{"hidden_size": 192, "num_key_value_heads": 12, "head_dim": 32, "norm": "layernorm", "norm_eps": 1e-05, "init_std_up": 0.0361, "beta1": 0.95, "warmup_steps": 200, "schedule": "wsd", "decay_fraction": 0.938, "final_lr_fraction": 0.0, "batch_tokens": 8192, "max_steps": 11111}
MLP neurons of a small language model. Each row is named by its layer, matrix (down: output weights) and neuron, and shows model dimensions 0-127. Each number is 128 + 32 x the weight over its row's rms, rounded and kept within 0 to 255. Numbers have three digits each.
After each neuron's rows, "fires before" lists the tokens most often just after its 100 highest values on Wikipedia text that the model never trained on. A number after a token or word is its count.

L2.down466:173128191138170067150136142145101174101169077114098060117122104125139115110124131112215123103163109134118114077086090089146187101158177139175115080104093146115112120140138117148094161142100126093121108150169180118139120142150116124117114140124173122153109075155173098139105163105122141133108120108124166082164184148197091112061132143142138087118042145104149107132176123144156173142142
fires before: "-" 28, " " 24, "0" 4

L3.down727:198159126145134162173046142097103053154091148151135126056144102122124104145124087143178107118156084124156141138126140107091109122166174169128126098160103084150137153142098162188148066110137113084104087040133102099096084078156128094116161098151128169137079126133132123088110138144158142131137135061129125139159192109092135109160114165152133117163116127155105136141157155119152099135159
fires before: "ch" 28, "op" 8, "er" 5, "it" 5, "-" 5, "art" 5

L3.down675:157124140100133144112154135102172119105119097202081153124092122103162096082110075109148138110126174099182104096152129157151122077175160145129093124071098161143144151153131150090122155121167153090090146038191093120100150156118117068093124115165141142186146211064128117114118137114104134111101148165156123146149142176118147172166123146123120101155130173133130112083132105073097063208129
fires before: "," 31, "." 15, ".\n\n" 9, " and" 8

L3.down350:144148134196125110162124152076132109085161116139134207136125091190124157129151163123086142157129166108067189087098211141196093151142153178097189130148104153126128157101130064101144174106148159131168165083117147172167106091099176152156089121153152092090121157159083138147125135122088042123103148149103083102095100116092140171146129111164147081112125132061138117144064121111105096152118
fires before: "ary" 42, "ber" 16, " the" 7

L2.down62:167151155152181095137117129117153172162079107148155168126100168111107112094105098099166152082114109107176155175130131134155072190140163115096129121105044120150218085155153092152144125164132140092126136103123148129134092131116135083102187110148135151193104052091169117064097082089092155118132163121139142103088152080175081100184111118166157135109087141143116089154151103148127117177110
fires before: " " 18, "-" 15, " U" 7, " (" 5, "+" 5, " C" 5

L2.down345:122152163109085162102122115112166143137104145084119104138141154115147078108139137159180154113103142155125153123099160136161116196156164148164058095138133139158152084121121175146160123173140148123125089170154061165099095110111128104105133100128069128068085149143119141140134141199158141111170135127139122107169154112105090177123225177079046114161110159129084165128107135152186132142149
fires before: "g" 21, "ing" 17, "en" 17, "f" 11, "y" 4

L3.down715:131131095131124128138097158137128148143079104072149099164156166091128116141147163147103107163182139168118147146163181153122108144152127075124160095114157093077104130118143116119093188092150076097154134121127137092108114119091143090149143140145076154125096138076144101059182238146118127128152144141044119084138145146206110167148122145129130133078122153179085067164156140080115172076142
fires before: "s" 23, "e" 10, "ion" 8, "ited" 7, "u" 7, "ch" 4

L2.down566:080177135138088113099112148087099143147158130125175121171093151072135138130089105117125147143123114157150159104140148161118159155101121149161163174185154144169128161100082182167194130157099120122165130134133116066049167110161117140118189116090160139106120092130140122096130050086166235103095140116160090115114157122154075172091120100159125068143103076117058151068152107113108095149145
fires before: "k" 26, "ce" 15, "c" 7, "ation" 7, "an" 5, "on" 5

L3.down59:133159127174104144165147145157183125164147151138153132110116135132131110151125150071091182153076157174137070110175084149095117136162142090131132135076130094150142120070107167076105139130108175106174103124196119136125072137193084109143103107162119107121122120112081105147133100080173165163140133140158090090111144155096098118078125136141087055101140162110091145130118120105126130135131
fires before: "ro" 14, "w" 13, "er" 11, "is" 7, "id" 6, "g" 6

L3.down304:134186170131122104085151106201112158113126120106219190166126102133135175129167113133099105128174177107176176119143103134072163154134126178128081126169138077129117127130134083169122124133100162114138116128082118133176120149142103170097153064190136110103147099089087147132087070175130102063096096073100166104157135101101129119103113139141070186146206107092103141101202114143078119117161
fires before: "s" 22, "an" 15, "h" 7, "es" 6, "v" 4

L2.down206:125118160124160085132179108190089127128132135124122170177073153174156137129079089096154081140114131099133126080136142129142171178139088186116136144122143129139137127153169067166160136082117137156078097091125139112136082136087180082090165154097146174164142140160111174189131117099143136138164112081073099042114138103115147104147181072108047107096080124129082135113137162085146143074131
fires before: "ic" 19, "ed" 18, "s" 14, "e" 11, "ical" 4

L2.down572:171152136112108155095034103110103114087135106140109120120105091156114112197126086116081107185136134144143129167093072136064148109135177113173118058124106068075134107087136145162091173108143155155160166155176071127141120091194140107154173118163123101146130140176098151141078094106068093128095149104156115076141158105136139149134121146123124163146125123148117115077137155093151128061171
fires before: "an" 41, "a" 8, "k" 6, ":" 6, "le" 5

L2.down604:113066153102111155166078077226147148058130109107117126134110176140111072177116163179107115180179142125142126137153122128111152117119111120103194116105128106128126143112127112065121169158147155136069113115131115162173120142135099135100071110093135172136092111159160140148134089083096124217116145174103149106080132115153105142147077113125144158125133097165145145170125102158068106105206
fires before: "ic" 33, "s" 8, "p" 7, "as" 5, "h" 5

L2.down135:062184035157165124157114163099097170158063128132146071162141131180111084074053115081130113114136099088169136145123147157159153124132123172107113123101131130215132133125144150148160121108096115157153162046104116140100138117086181132140165162081102176154124102130135170142165083141115171118168155145119149093054166095114166122143093163220136074081134128127168112106082147134115138143108
fires before: "h" 27, "y" 12, "ic" 9, "her" 7, "al" 5, "om" 4

L2.down665:084199069110147105145175130155164131017135124112078084136135110100095130099173165155131165095137159125123142186127105124140081130153176090131147110216129130123122139185116154169150123143121149120077135139101178140147109158176162098193115077090112162097160117153083144170121109088143132093124043138149117081168182152095082124161152118127104159106077096155130098106176132093156150143069
fires before: "is" 27, "an" 17, "ree" 17, "r" 16, "os" 6, "ro" 4

L2.down444:100074073136113148140141132105165110170086104126059111166117123158076138126145078081102146141113162217153088101168129130123091128165168101131101186143187136107176071144093086097084190134123128105090136110145142133130117146146118121108109134182154146137130142156138152137136145119138137124156118108145120116050132125150200150124113160101119108015139131109137154088086159103169138169105
fires before: "ul" 28, "s" 13, "p" 8, "e" 6, "per" 5

L2.down54:164114077181119127135139137126122115152163143129127136124101147122151139091147195133132136114136143140100092142124099114179098106128132106106162169153082192133091253147159136140109087100159142127107147108130157176164092086087113093107094075099152184141075129145075129164144085142117160161096139160089120097092104070074123166111209150197105118095133099185095093145122141052090143126187
fires before: "el" 15, "ed" 14, "al" 14, "age" 10, "es" 8

L3.down226:107058082161141148052135134085085124057154131128104158129141105188146153140197145117078127123161116151118138154120099071110103127150081112146111169164090123146152155198091179101149133134072150153180088152108124155144180108103142119138200122114114149151118103159147101112128149130119143156111111060084150155134182127210158116092127170091102139107100102104145143168146159082089148130098
fires before: ":" 43, "\n\n" 4, "um" 4

L2.down59:105147156138098160045117086149134152106135129050154093093114116152093104203111119151100095142141101154145062093125056142152115133183076183175166160150131106068126068134126154137159161122114134107188129071163085140172127176137135191110119131120153113148129107091199111122159143113124137117101131084098142101204060153111141094126142141089103148130137087135195138130165132156063097140160
fires before: "20" 23, ":" 15, "19" 11, "l" 5, "–" 5, "9" 5

L3.down23:155131133127147087132129107071090174122099113111120126107099132123115132102156122210152176132153140164166168163115084095161155074109103121081078162160076103139110181142125102139141113137182105131091110139141101073168175124124071103112129099133113126108162079078118145104132115093085170141154206082146108175174199086144181126179160179129099124084079117121075118159129154134107168134138
fires before: "ation" 19, "al" 14, " V" 9, "ar" 7, "ate" 7, "ated" 5

L2.down337:109101079136122184161093125077161104164120170055147128119151144159171086122136089152115113083158068112132122133183129155183128097118155149121119073112166117104129141087070166132209141116151053125149143106161100146147095126128112060132125173105109144105129154156151169173136104143129194174122142099177088119102139141056074127035161160112101127080163112101127144132153140147169054190146
fires before: "th" 22, "t" 13, "se" 8, "b" 8, "p" 7, "l" 6

L3.down401:091088093130115140104152116134092172152123087118143136085186103089153110123137082133127138091104124096146122114132101116166176062162086152168107124137095183097149130126148172112120112121099115188150163130081175129124146074110132140131138118120131140195091139152093123074147081153133056152131139164123093077142126084065174157179081161149123122165186122176151141104133072109157158092145
fires before: "m" 22, "y" 11, "es" 10, "ure" 9, "and" 8, "u" 4

L3.down736:140078185145132103118129135095161169089136111107156137166099089109157139065067123188149196111112179135131157147116094118199111129152074129052140128109127130171133132144034141150069120122099149142129109162170118171101100170135079118124093137195061090123075182134110117107158140149153125152126140177129147129151153151118160142130111095087145083123143168070118134180086089114146085122159
fires before: "e" 23, "o" 15, "r" 14, " " 11, "ly" 5, "d" 5

L2.down347:176143087102147133145109158140142026091115038127102069157149158126124136169069142128144096112172108110083096135105092157131107213114150157141153148120165075223195134184116115128135154055150152121161121087139094151081120119109074125182120071154086124115113106119191175126116131151107131167172085141107149117161118097187127187156107176094177093109188105151141121145125115088087137100144
fires before: "ic" 24, "s" 17, "h" 12, "in" 5, "l" 5, "b" 4

L3.down570:162122114157136084159106119111121084115174134114103162136132075153121166130107038081178125137117134131128128117166126168120160076133086115174143148154120115112165133176149120092129169133114171026133113087145105076113138153125080175094180145175067106175160099088105177098128112105109172165148177062142145140094118147071119142103136145112094098134164128108111137115144110164089078155098
fires before: "e" 21, " An" 10, "s" 9, "en" 7, "el" 5, "ing" 5

L3.down762:097181193158163129104156132092112135161122153105128130135173153135120235117202117060119079137108178081101140136105118165145109128123060163121131076138146092136165162130153152135154143090143124091200132167168056139124128198110079099095079135107106144082103135084059091174134107111183180132120132108094098110171150120085087108126161115099119106081069205117138120160130117094108130179146
fires before: "ited" 27, "iv" 23, "t" 16, "it" 10, "l" 5, "s" 4

L2.down439:101118162131179109129125175083130166139100084170154114089088107183168156096092166118160126102134093103079136154107097141134132138168093076126109124169172120080156148098114125092121197154175150094119138121125173112112117144179133099102145059139131194072121153204108111159145129107126141105162143110123194130175142193156106131080082062111116093162116147123082089142196150132137145113147
fires before: "er" 51, "e" 16, "r" 4

L2.down234:129105150108092158218100136192074142128096107060167156177135071052121086124138139182112087077183152165150177137108073140139126154110125097110146149151119118171165133151106116203165055115123123100156169123110146109109135144126113148138102112138171123121122102136149161146069146121081132043035185123170157160152142108105144125110103136119104135146193168100127172103111102129105164141108
fires before: "6" 14, "5" 12, "7" 11, "8" 8, "2" 8

L2.down709:133124061145142174059147079125165130102075143148171079135143084138117117160085127086157209131162089124157119122133098173150111130115165166143110119120134108080157129151106091127153183170115100186154071072120103152170093123090119092099112125162137121120167050177153114145132087164135151118116111139152049173147127133092082135146074137087119115134186112163113112115099137092124102172194
fires before: " " 38, "00" 6, "3" 6, " and" 5, "6" 4

L3.down70:165123139127150172080109117049142085112160148067064099160120114074178116059086100136151140144117203137125166113094164124098136130138150162126166169118071145071123153143127161114115085121082163164120163086174050139132172142089151118095173171116120125156117173073112086148152148076143147082168111084147124133156148130123163097135158083108117092182133148132102135090147105089123129144126
fires before: "," 38, " |" 12, ")," 9, "." 8, ")" 6, " and" 5

L3.down508:154170126171136126160141107169120071111083149047097112138126113157200077112112103158088070075182157144095112066062083122128077162141102074148107127197126095125111153150096191131126106158084122162139102117183126137118098113135157121110132145128093083121122179160054125139105110143134114193113146106158095140148137181120135186124092126137089135131191193156128157155122115089118135099151
fires before: "m" 44, "b" 14, "ed" 7, "mer" 7, "ing" 5

L3.down193:132115187146135113118102122133095112110081196065103010086148098141137100134150143144130132163139072166120104171150118118117111157137138143166211097119112178118187123134152115142091164077134107105085127129112158124081136160117135153079113090097132073174172100113154128149205084123127118128072079144076103165117143124191151113139094137081134122158128060123152112142117162163130156130107
fires before: "-" 30, "l" 12, "2" 6, "+" 5, " U" 5, "in" 4

L3.down216:117160139123099104079141192116140098129125187103143153120114096122182082118080122178111127126151116190177128117120193149117102191104084126174124107120158067090161132138176102112128118147109139160164090130124150088058135083144090119182194079121127154108154099149180123160195134148167173148117162097164110123131063128151170190093125126146084090125135105081090126115117160135113126171170
fires before: "c" 14, "ts" 11, "h" 11, "g" 10, "ter" 8, "es" 7

L2.down522:189175111159161128109123090153095161083106119112097147171126131126107116158178088124148085201147081164089138147137102111166090143161152124160088122170173107087153122190082132192104163147061166147083095153073103134096113173081176070101110124110147134160142132178122163106113078138147140151089106111131120155107114174060041121115126101113103111130112113166088127131075131179123165125163
fires before: "il" 17, "is" 13, "ir" 8, "ree" 8, "om" 5, "ing" 5

L3.down331:112052104100108149087104093053092136161157132097125118191121152165215141140117160108105212125142110090166106152144126153133147138109092133128148142133156150121141140087108068128143147090141160139125165139078158109092104112102148164124114127121143177149187152130121152139130136148062065140142136128127188154087145145136143154093085109123158133127142131223150073118087179192101167096139
fires before: "er" 14, "e" 13, "om" 9, "ate" 9, "ition" 6, "ad" 6

L3.down412:148124128165128145159105144147102118061153108096096177159157165110138157154109117091187178130099215087099168142138088165130098114104108109115114115123147112060152147093079123148020138104129167166142127136136142102103152112066134127148176103161106052145170194137121114060151168155096092085143156142091136127143151134148075099127093130090167181090120127165113128143161157095149098118175
fires before: "an" 41, "a" 10

L3.down564:058103126122168119131150084134146139166173098121199134123082123089158117108106177101148166128136129133109136104173116122123047127083138032074128167169112107144144231115129076108159132070155129124199117133219167137097206090128107102104176127119122101144133131152108106116125105149106146114169095095129131159172107132092153132134112150104117132162101144159139100113118140109107108124126
fires before: "ing" 32, "s" 14, "r" 6, "," 6

L3.down179:156166205096114145096119090142120150119103128080153102113121109121080119146119116138137129165136123054135183072129142202175177152119144148099119173151091160147082085049090172171136153078120135093125081139141124107075117103146139147080136101140118128153176137082133117103112103185117063099127143118107122206210143149160127137070146138150128132144176160116095117124171084190139100123120
fires before: "s" 30, "k" 9, "le" 7, "ce" 5, "p" 4

L3.down734:121129185157087165085090148131099070147162140158087109145134097137141061144088135125139115125092160158132142132135108115073158096158097091158177155097073076090176101201153149126115117155126109052128177162148075096197087144185098137091130161086117130118139151094135151129141119186138179133082106138149161074091142114133110109109116151108149051108139139131152161198164113156107129128133
fires before: "orn" 24, "res" 16, "l" 9, "u" 5

L2.down45:145166147107100094106141086128142095086096073075130145127069105167166094125129175132157134136127123160097143061126163048212169175207147107131079151136162127110127118132087139107061109159113148082121098105111079163133147121078131107186132137145145098102146103167117086164132157126074126119159106094146165152100145106180160114112105130146106081121127153184070097144091145097169078092184
fires before: "as" 33, "lect" 9, "ver" 7, "v" 7, "ed" 6, "x" 6

L2.down304:168188108173144149103113115117109092190120134101080133139163162136103103065142159099200130144103157081120165101118110155202093183153169169142100068131213144109090146181155056119089129126114131131120125076107107107163172133103142191141080152109139131125140151084106116121118161138088081094150113153162125153131110071137104088087113137126194133115116111086167089116192090123147110146114
fires before: "v" 14, "ar" 9, "ver" 8, "lect" 7, "qu" 6, "ff" 6

L2.down228:129054152114123123152139080133137093065130102081158166207112108115137124063132147142155164107155129174093131117118108172101104076086085133115151098113128118172088081163096117126147089136147238106111064151140154154129134107173113132160113098215104105060119157157146078142186155156146086114134100144158149101124140176130120135141071145144110138136178139107103154169135113118107132125086
fires before: " the" 25, "m" 14, "mer" 11, " his" 5, " C" 4

L2.down302:143167144162095130076117075179132107191121143106144169107126118130157113142163085099119142131074124116091150158129179192077093183177088167114134141168073141096127141190134215131122149128151120122159106150190056205140166162124116162148099153128130117136117122192056138116159090112100110136160108155095109122148171142099087162103151128130106139117111133104133123130109137113083140185120
fires before: " of" 13, "an" 11, "ed" 11, "s" 10, " |\n" 8, "ing" 7

L3.down349:106165072120146106104156112128139107142157127143171161130111148155136168104112054093137145124073183134087093170064150103131108112142165095158090161191121151092090131132133128164113128147109139077170215170133087187140159192145097148115139161083125116144119143153090149105202192154089112141119065074085153104122133065105089136116143145165061094136104131110155155140134096130170142186124
fires before: "ult" 19, "ear" 16, "ul" 9, "id" 9, "p" 8

L3.down253:156082129182111127109134174128092078112111145132127101096183160097191094120154106184092128146157090117139142133100111144129151137125140118056151116141180084131125121084130144126156111146094140101136155096123112139106139185136104159074115092104117178094118110130149151079151116134178113185111113150093139133106164104102094159130079139103095078153213142142135153138110102099114150111194
fires before: "ion" 27, "iv" 21, "ited" 9, "is" 4, "." 4

L2.down684:126136150158107133183127138134086094108128138099111138184146114151140149158194129170128145181164166150099129117109122109142140126113159137193109098098136129081138119149100111121105129097142093144142201197133173109048154129132165148110070102081114079165056107129110106177137134098144113038119077133123080122171109141149130112122187186129133123146080101135117077109082077142109148095129
fires before: "n" 41, "ment" 10, "y" 4

L2.down209:144174117097117118076120104042147201104126152115123132118074157132099101113162139118156117162142154094158084136164097208137132132135135180085166117073116216126131098078116106127148099140120126157162182111122092167174066111143151139125120145194122134081130168121189123172112169131089149155092108152167102184133156137108155165136149148156144076117128108139178136089112118125104066118137
fires before: "ary" 39, "age" 7, "g" 6, "ct" 5

L2.down24:143119133108063105161132112112140110170099173148089084114164122104116118200093112204170144153142123077084147143111091180156121083194116140106141141155202141110128156069076138032154131102114130149184111117153045097167103077077090138128103176152154111097159148076164100140160146147121129094110122169130125143133163132118075152126154113117116102198108139096148103088111151105105143154215
fires before: "iv" 18, "p" 9, "t" 9, "at" 7, "ation" 7, " of" 5

L2.down295:124145122188133120156132117094036129159144157130127161147118117120074130143185104113116123131145073098125204135150130152118153150190089143149157098136095107181172101171150116114176081185148123069140171112139170110114104120133098095202121138102153156182167077188187116157078136083127112171079193152146116109182095115106145141146143161127135084182084101094142128104194130108097138146172
fires before: "er" 30, "9" 11, "8" 7, "7" 6

L2.down187:164109170158202134122100196194086092114159047107155150194155083134151151161099077106132125109171130049123097115185134161139121125156178120113142128133131129121198036099128123184086072118120150115098146128170134096159108163122140163115111089092127135082107126101058139139118172102091115106144170114137107083140084137107106148126102112146116132072098101113101116131158110130145131167116
fires before: "an" 15, "s" 15, "le" 6, "p" 6, "or" 6, "m" 5

L3.down546:151131081154165119161150074146131151065161113079114126185127098123084134137149108150124159123141141146128140175109128108185105126199142097138142117189124088113113150123131139165100161177154143168073084156097134099103068116101141114094095073109117173150127125154112132125077109143114132121105112146178162136177197167043027119146121138121179145156128135158145100131100128141147150137129
fires before: "is" 23, "ough" 10, "ir" 7, "r" 7, "ree" 7

L3.down213:064095134114175149145141126118134162132128143051101127125139142150120115097125084090102164115174177196091150065106078188119129107092061065156127113147135111108208088128113165154151136134176118119169120143157124170069106136112143125130136177184130090178168132151119088157140124121075121146146178071140092135120131183097112079113137144052117079141090117165164064045136145063149098077122
fires before: "ed" 22, "ing" 14, "iv" 8, "s" 5, " to" 5, "old" 4

L2.down123:148128144154130114116093179091156121151081163145113138112138119123168102072094092145153150148125093174144142133165174112098117183086159097169147129146157072075108147164205107147084127148163186094141141119121104098127138134133085081114139117158099122091129105133134200150145121143070076090100178136198124123075089122120134176124104174093092100118098099132099109142096170125089153124109
fires before: "h" 19, "ies" 18, "ond" 10, "ial" 5, "ts" 4, "ut" 4

L3.down684:126133123122141130165131131088141153134082131100075075145081145126101134185153092122087163110159152173187151099109156141133127171127121122122125106092134130130166084137044074134146124125171147129166087147142176181065134106140152121095136155089146148104160122125083107083177102152134144095109131090092107130155102153157141086065134118169083156121112132189092187148109105144146154191094
fires before: "ity" 28, "b" 14, "ent" 6, "er" 5, "r" 4, "us" 4

L2.down508:128149153138107073133120157164177087092134180106142145111101116114119140135089080135215129152100196096081112193102167170164157058137145136114150117104083160157125136098086109146179129082134119156112157111148114084191130126115145080117104191087099076150123163183092060128177122089124109214097119117132133095181129049171091161112146120115176165177134083150195120082136109132164144130143
fires before: "l" 26, "ong" 12, "ent" 9, "-" 7, "id" 5

L3.down338:078127085125104076224089150117103139137119095166138207094151079136120152121154155138152134147121142153118121151140163163086130165172079101097073128174083115158099095085121151119135110074187170127064157164146149114094077128076098149190136139153111143127110116165129178152111113160118144130102082117143143158173125209080123120119167107113135105114116148149151127058097118141164138116089
fires before: "=" 29, "==" 15, "===" 10, "S" 7, "A" 7, "C" 5

L3.down102:124062183134085191091110071142148120131116200077140124094084108141097147170115137125067118103146110119188067183097096094108120072111117137097201102103167123149112088105077186128093080164108148163147090111122137224126127158141142104096144123086055137094168144115096137135096119143083116150146123093163115182115177114178089094136085100088099067144106104150091176112180118137136178140140
fires before: "ic" 15, "al" 14, "y" 12, "i" 10, "e" 5, "ate" 4

L2.down276:176169095105119104098086191139196119140033119100109123145045142061129134112065115168175088160139059130184114064184138123118131101147137124093134117162129136150168086177125138098176141072106154096134215133087105152079126095097134148083137113099113180137153159113132099132135079126159099142128119142125119131136158122131123174117145193106134108141172110127250124118087127131101127153128
fires before: "h" 28, "es" 12, "il" 8, "y" 8, "b" 6

L3.down382:132135120106187142132159121139106085148180105092167162141118113129123120201123119115101102125152117134183132120096083169108077153160156076146134098190168149074115140140156123182125119152135185108122140162150091135107141203134129118175139163128136100090111099160068072159134161166069082119143098133085151122102178131112082084086126180150136096112124161180160079101081129161167088150159
fires before: "em" 16, "r" 13, "end" 12, "ack" 10, "in" 9, "ri" 7

L3.down192:172185108188133165062053126085135165080142132080086088125144164122155135127088108130130083165128124183113101067092164156148176136103145129079131106190189124084145131128101125090122139214198127154095111158115153175046123132147094142095139112122186161170114131175131137143200113157144146151087153092091155123100165078142100150140184101099176147119136118123092132131089136088136156159148
fires before: "h" 19, "al" 12, "her" 11, "t" 8, "el" 5, "he" 4

L3.down702:076131115180148140161159101103115131096145114083101123095037122137174116107151169175125134136104107125091171100161117137152110116110181165160155144116155092173189124134137103159153054128156169159143186122126149134129112146201128126126098152155125078118090117095142142116127127191172153074166118123173139103088086127117109128114131187176134110141098133123087109159089141185117135089149
fires before: "ies" 14, "ary" 11, "er" 10, "t" 8, "ial" 6, "or" 6

L3.down670:189116140119113105164127180186140104122134196141110188140076150145212122113114123114113134130131154087095098111138144122150152087165183117168121152143082050076136115177110095128135084131138110108101105142096143136146133152086137096064104151151103123140119115168143079133122142087175151110129102083113160126152108158167230186156082167152150102100127096159102186156134107133138125150103
fires before: "o" 40, "as" 9, "ol" 5, "w" 4, "um" 4, "y" 4

L3.down455:115148115151117073173114144160079090099111155122233136098087129158127177143146101115161171140085093078070126097132127124126164140172126148179108145163188138080069164071092130158098160074114112115164129152192113170051122096152215102122119094169110137073113158116119133188142098165099129150125153201121114131140149131111115121123141091152141124123171111107141067105131150170126092097169
fires before: "s" 17, "ay" 13, "it" 9, "ard" 6, "le" 5

L3.down521:087184108130104097059153094102109177170113125144111073078070118130163084160113169135103169119116128175163137111144099110092111149142150091058139126071122140105145155117141136116110106082135129146140136145163090141102100110102094165148197129136137187129178069100104142100189212162106138146132148080167120102067167119127071145146057128140151100103189139151096115118123138112122084137139
fires before: "al" 29, "ork" 8, "x" 6, "ad" 6, "ber" 5, "e" 5

L2.down170:104122157122139130118110178158148131130141118165117140164152144107070046131114143105149118061084099150134163119193131138153123142124136128093186171139099142144121149101146084116183136103174148118150142155139183160069140172111154112134140158177168136170109135144084206130124101152158121217086127108102140159100134102080075158117125119117141140093083129120078094141133151157102048152126
fires before: "n" 20, "y" 13, "," 10, "al" 7, "t" 6, "age" 5

L3.down96:134117169082099143101114134088186107100137092100076123188190179097105176097157101203107103142115123122131150090127100116139109132104088168119131057085088118098081086111071100132182137108180188140151173164137124170184111187109134184144115157089095103169139093172129111160095108150106158133074145159101153120197135067071135103166154119156084097119101150140133161093127157126087122150092
fires before: "\n" 31, "ent" 9, "al" 7, "b" 7, "e" 6, "ers" 6

L2.down537:194104072149081132088117109140091126137169130131183213164149148144131164063129164097090165176158112105120132143120148163136170139170116142112146166082096134138143123161175155158128081095090162106122187083121071120124102104132121094144145084150125141134150127178085100134124130139170110157157062166102073136112134164059111180095118136169124114111105129138158078130131141055111198126135
fires before: "y" 35, "h" 16, "ical" 14, "ist" 13, "ic" 9

L3.down579:099122133139119104098197090169188077172136087128024158142119146138093089075099129120130198129133126136127144165142075172135108111125130086127129179134095141147092178159096161109133133157101145123129122162125146160123114171130126070129099125116119158072143161165153132200114119099125156097173075126111119079129117101120129147061089094132139128146144111148176094148101139159143160170157
fires before: "," 22, "r" 19, "ine" 13, "ro" 4

L2.down308:137142160121164111118097118131113085101189121000131124172107162118171123247132129144114139169110100186156090105109129195170095146154160119169117082142186142106116143166114103136140142146122139192139098157109084112087113212123093115130069188106124158086130094146078116135165164137114136143166100119099112143180124110124143101072113138118117141091161131154137093054095144167149141137119
fires before: "in" 11, "r" 10, "est" 9, "ain" 8, "em" 8, "ion" 8

L2.down293:128114160138096073050073193126163114155194079141140157135112121124131138070144109142087097188103140140079141160119135137111139140177107167180156119113200148137168104112102163170117102142162146076093132111086125111094097138140134085108091122102138113124133161142171127135117167125158135112077080128178105056160107172128116149163046113119165098102125126094163138193109155109075116162173
fires before: "as" 25, "ge" 19, "g" 5, "v" 5, "y" 5

L2.down319:139172168103131125119132144147152140110139170077164130104169083152110156090122100117024147098106127128146145094096142135122157115078145113138068111109157120119155129113079130173102117079126121117154141106154169147148141083138114074146098100111042154161121186107096098191154121122085174140187120111152113138140153141195101153198143153151112068173120132049144134137164164087173168106113
fires before: "ity" 25, "ies" 15, "ary" 11, "al" 9, ":" 8, "e" 5

L2.down239:068068106115111150196076102112068142110174167115107155138092144156060150107187115147145134087112105086102147141144124108120091122125108167126105137144101121149159073143090140122077101134156153129155103146101163151076201110102169101176128103193095142125162092144137172139136085147127157164143086145173142104137197101166149163092125148130148158108085101051195187107152148132103181109118
fires before: "=" 34, "a" 8, "S" 6, "A" 6, "P" 6

L3.down144:103101124172125134088131153151124201097136117181175141075162144113179060093143159093102128183106130053095134132126160107063105182153105080136119131131098104080039118209130174121168076136161162174125068146139169168171146144131127136101170133115123136101110158134117109115146172094180145120149102159160121131076147183131109153102177135141144092153085139127099118125152189070113107092136
fires before: "ed" 32, "ch" 11, "at" 8, "c" 6, "an" 6, "ail" 6

L3.down360:161148088047164193126140146140155104150165111097073111118119134153064122076100130173187163114092119082117113151128133128109107141148107144153115112151086100109130134140156104144137176125102145095173101170109163139110078062180151117107147163111039068138126171136101093081168129153093089089150135114132160206143129122115087133136156184129152125089132109146087097105102171126242143120125
fires before: "ear" 47, "ork" 20, "ou" 9, "oun" 6

L2.down491:142147141113134182113139109153128144108123130075148152115131173138098088125122052161070161115166182127160110124182098128167124126092099113152097135134060124143132131157119110165107174093096141153180124120117121124183119104136062098173109145094064161110093126157102133124112111135108095161156111170097136146091145116157128129066110144099124140120173102117109091123121110114125138139113
fires before: "ic" 22, "t" 16, "e" 8, "ical" 4

L2.down442:167134079176124195088096178143088142052074112125130141126194131203116068138148144096105166086119107160099123098109079162146126103088110176143144100118075116190166167120171141088136106130118145161134114099138052149136141149128104119073201156066104094170102107137088163144128160072148118074105119113118093142133156117148132162101069173157153082136173144109133159091143127107130131146143
fires before: " " 33, "6" 8, "5" 7, "8" 5, "s" 5, "7" 5

L2.down476:111114111109162148108147148139124126125087141092078140149170151128070131184145110128136132133124177149155146156085190118076108087212163136144070143167112161091123105143136130177113122109119084093123135178111132147120113138134195139131154112156056112166126188207082106106142113167138132140145096103139149153116117120093056131117137148100121122137063122199142074114122152095202128176195
fires before: "ear" 36, "m" 7, "g" 6, "ard" 5, "ou" 5, "H" 5

L3.down163:062169087143100138117152178091141080143074080166115118112152137083063142014076136096118126126118081099169170133142129078137144122176088175125153160125106080154151124128095138177124151140143113180128156157129116152069205139098178094078121125086093118113125115143160078147084166168147122109105129100106093146078154111203179108131103184158133125098139124113078159149150186164085166094128
fires before: "p" 27, "ition" 15, "s" 9, "it" 6, "l" 5, "q" 4

L2.down2:184166112209141183097140117117096097121137151165144126143152091161089095088186107111148166137119115147101086127144082129130135096108151108137102128163102165071062089206136119128115174153138085115123149127194077190122125205156136178168169151111060142122140140136071130112179136095071067108137081137058113106134119141135157123108143192118083145154145153123155133132103126141167154149170
fires before: "ult" 15, "ear" 11, "ul" 10, "p" 8, "ot" 7, "id" 7

L2.down619:146128151130132129124097151151147155179153102184177120145114155127165100152082140182142126079096181070141161157091147206164123133185163120110067145093146127143106090107081137136116188153145122083119132108133095124154128136191161089103148145138089119098092142121091146107117080083124184144121126116171165149128101089109077125168150128139127152104134139144088116109136078070068131190153
fires before: " " 32, " (" 22, " A" 4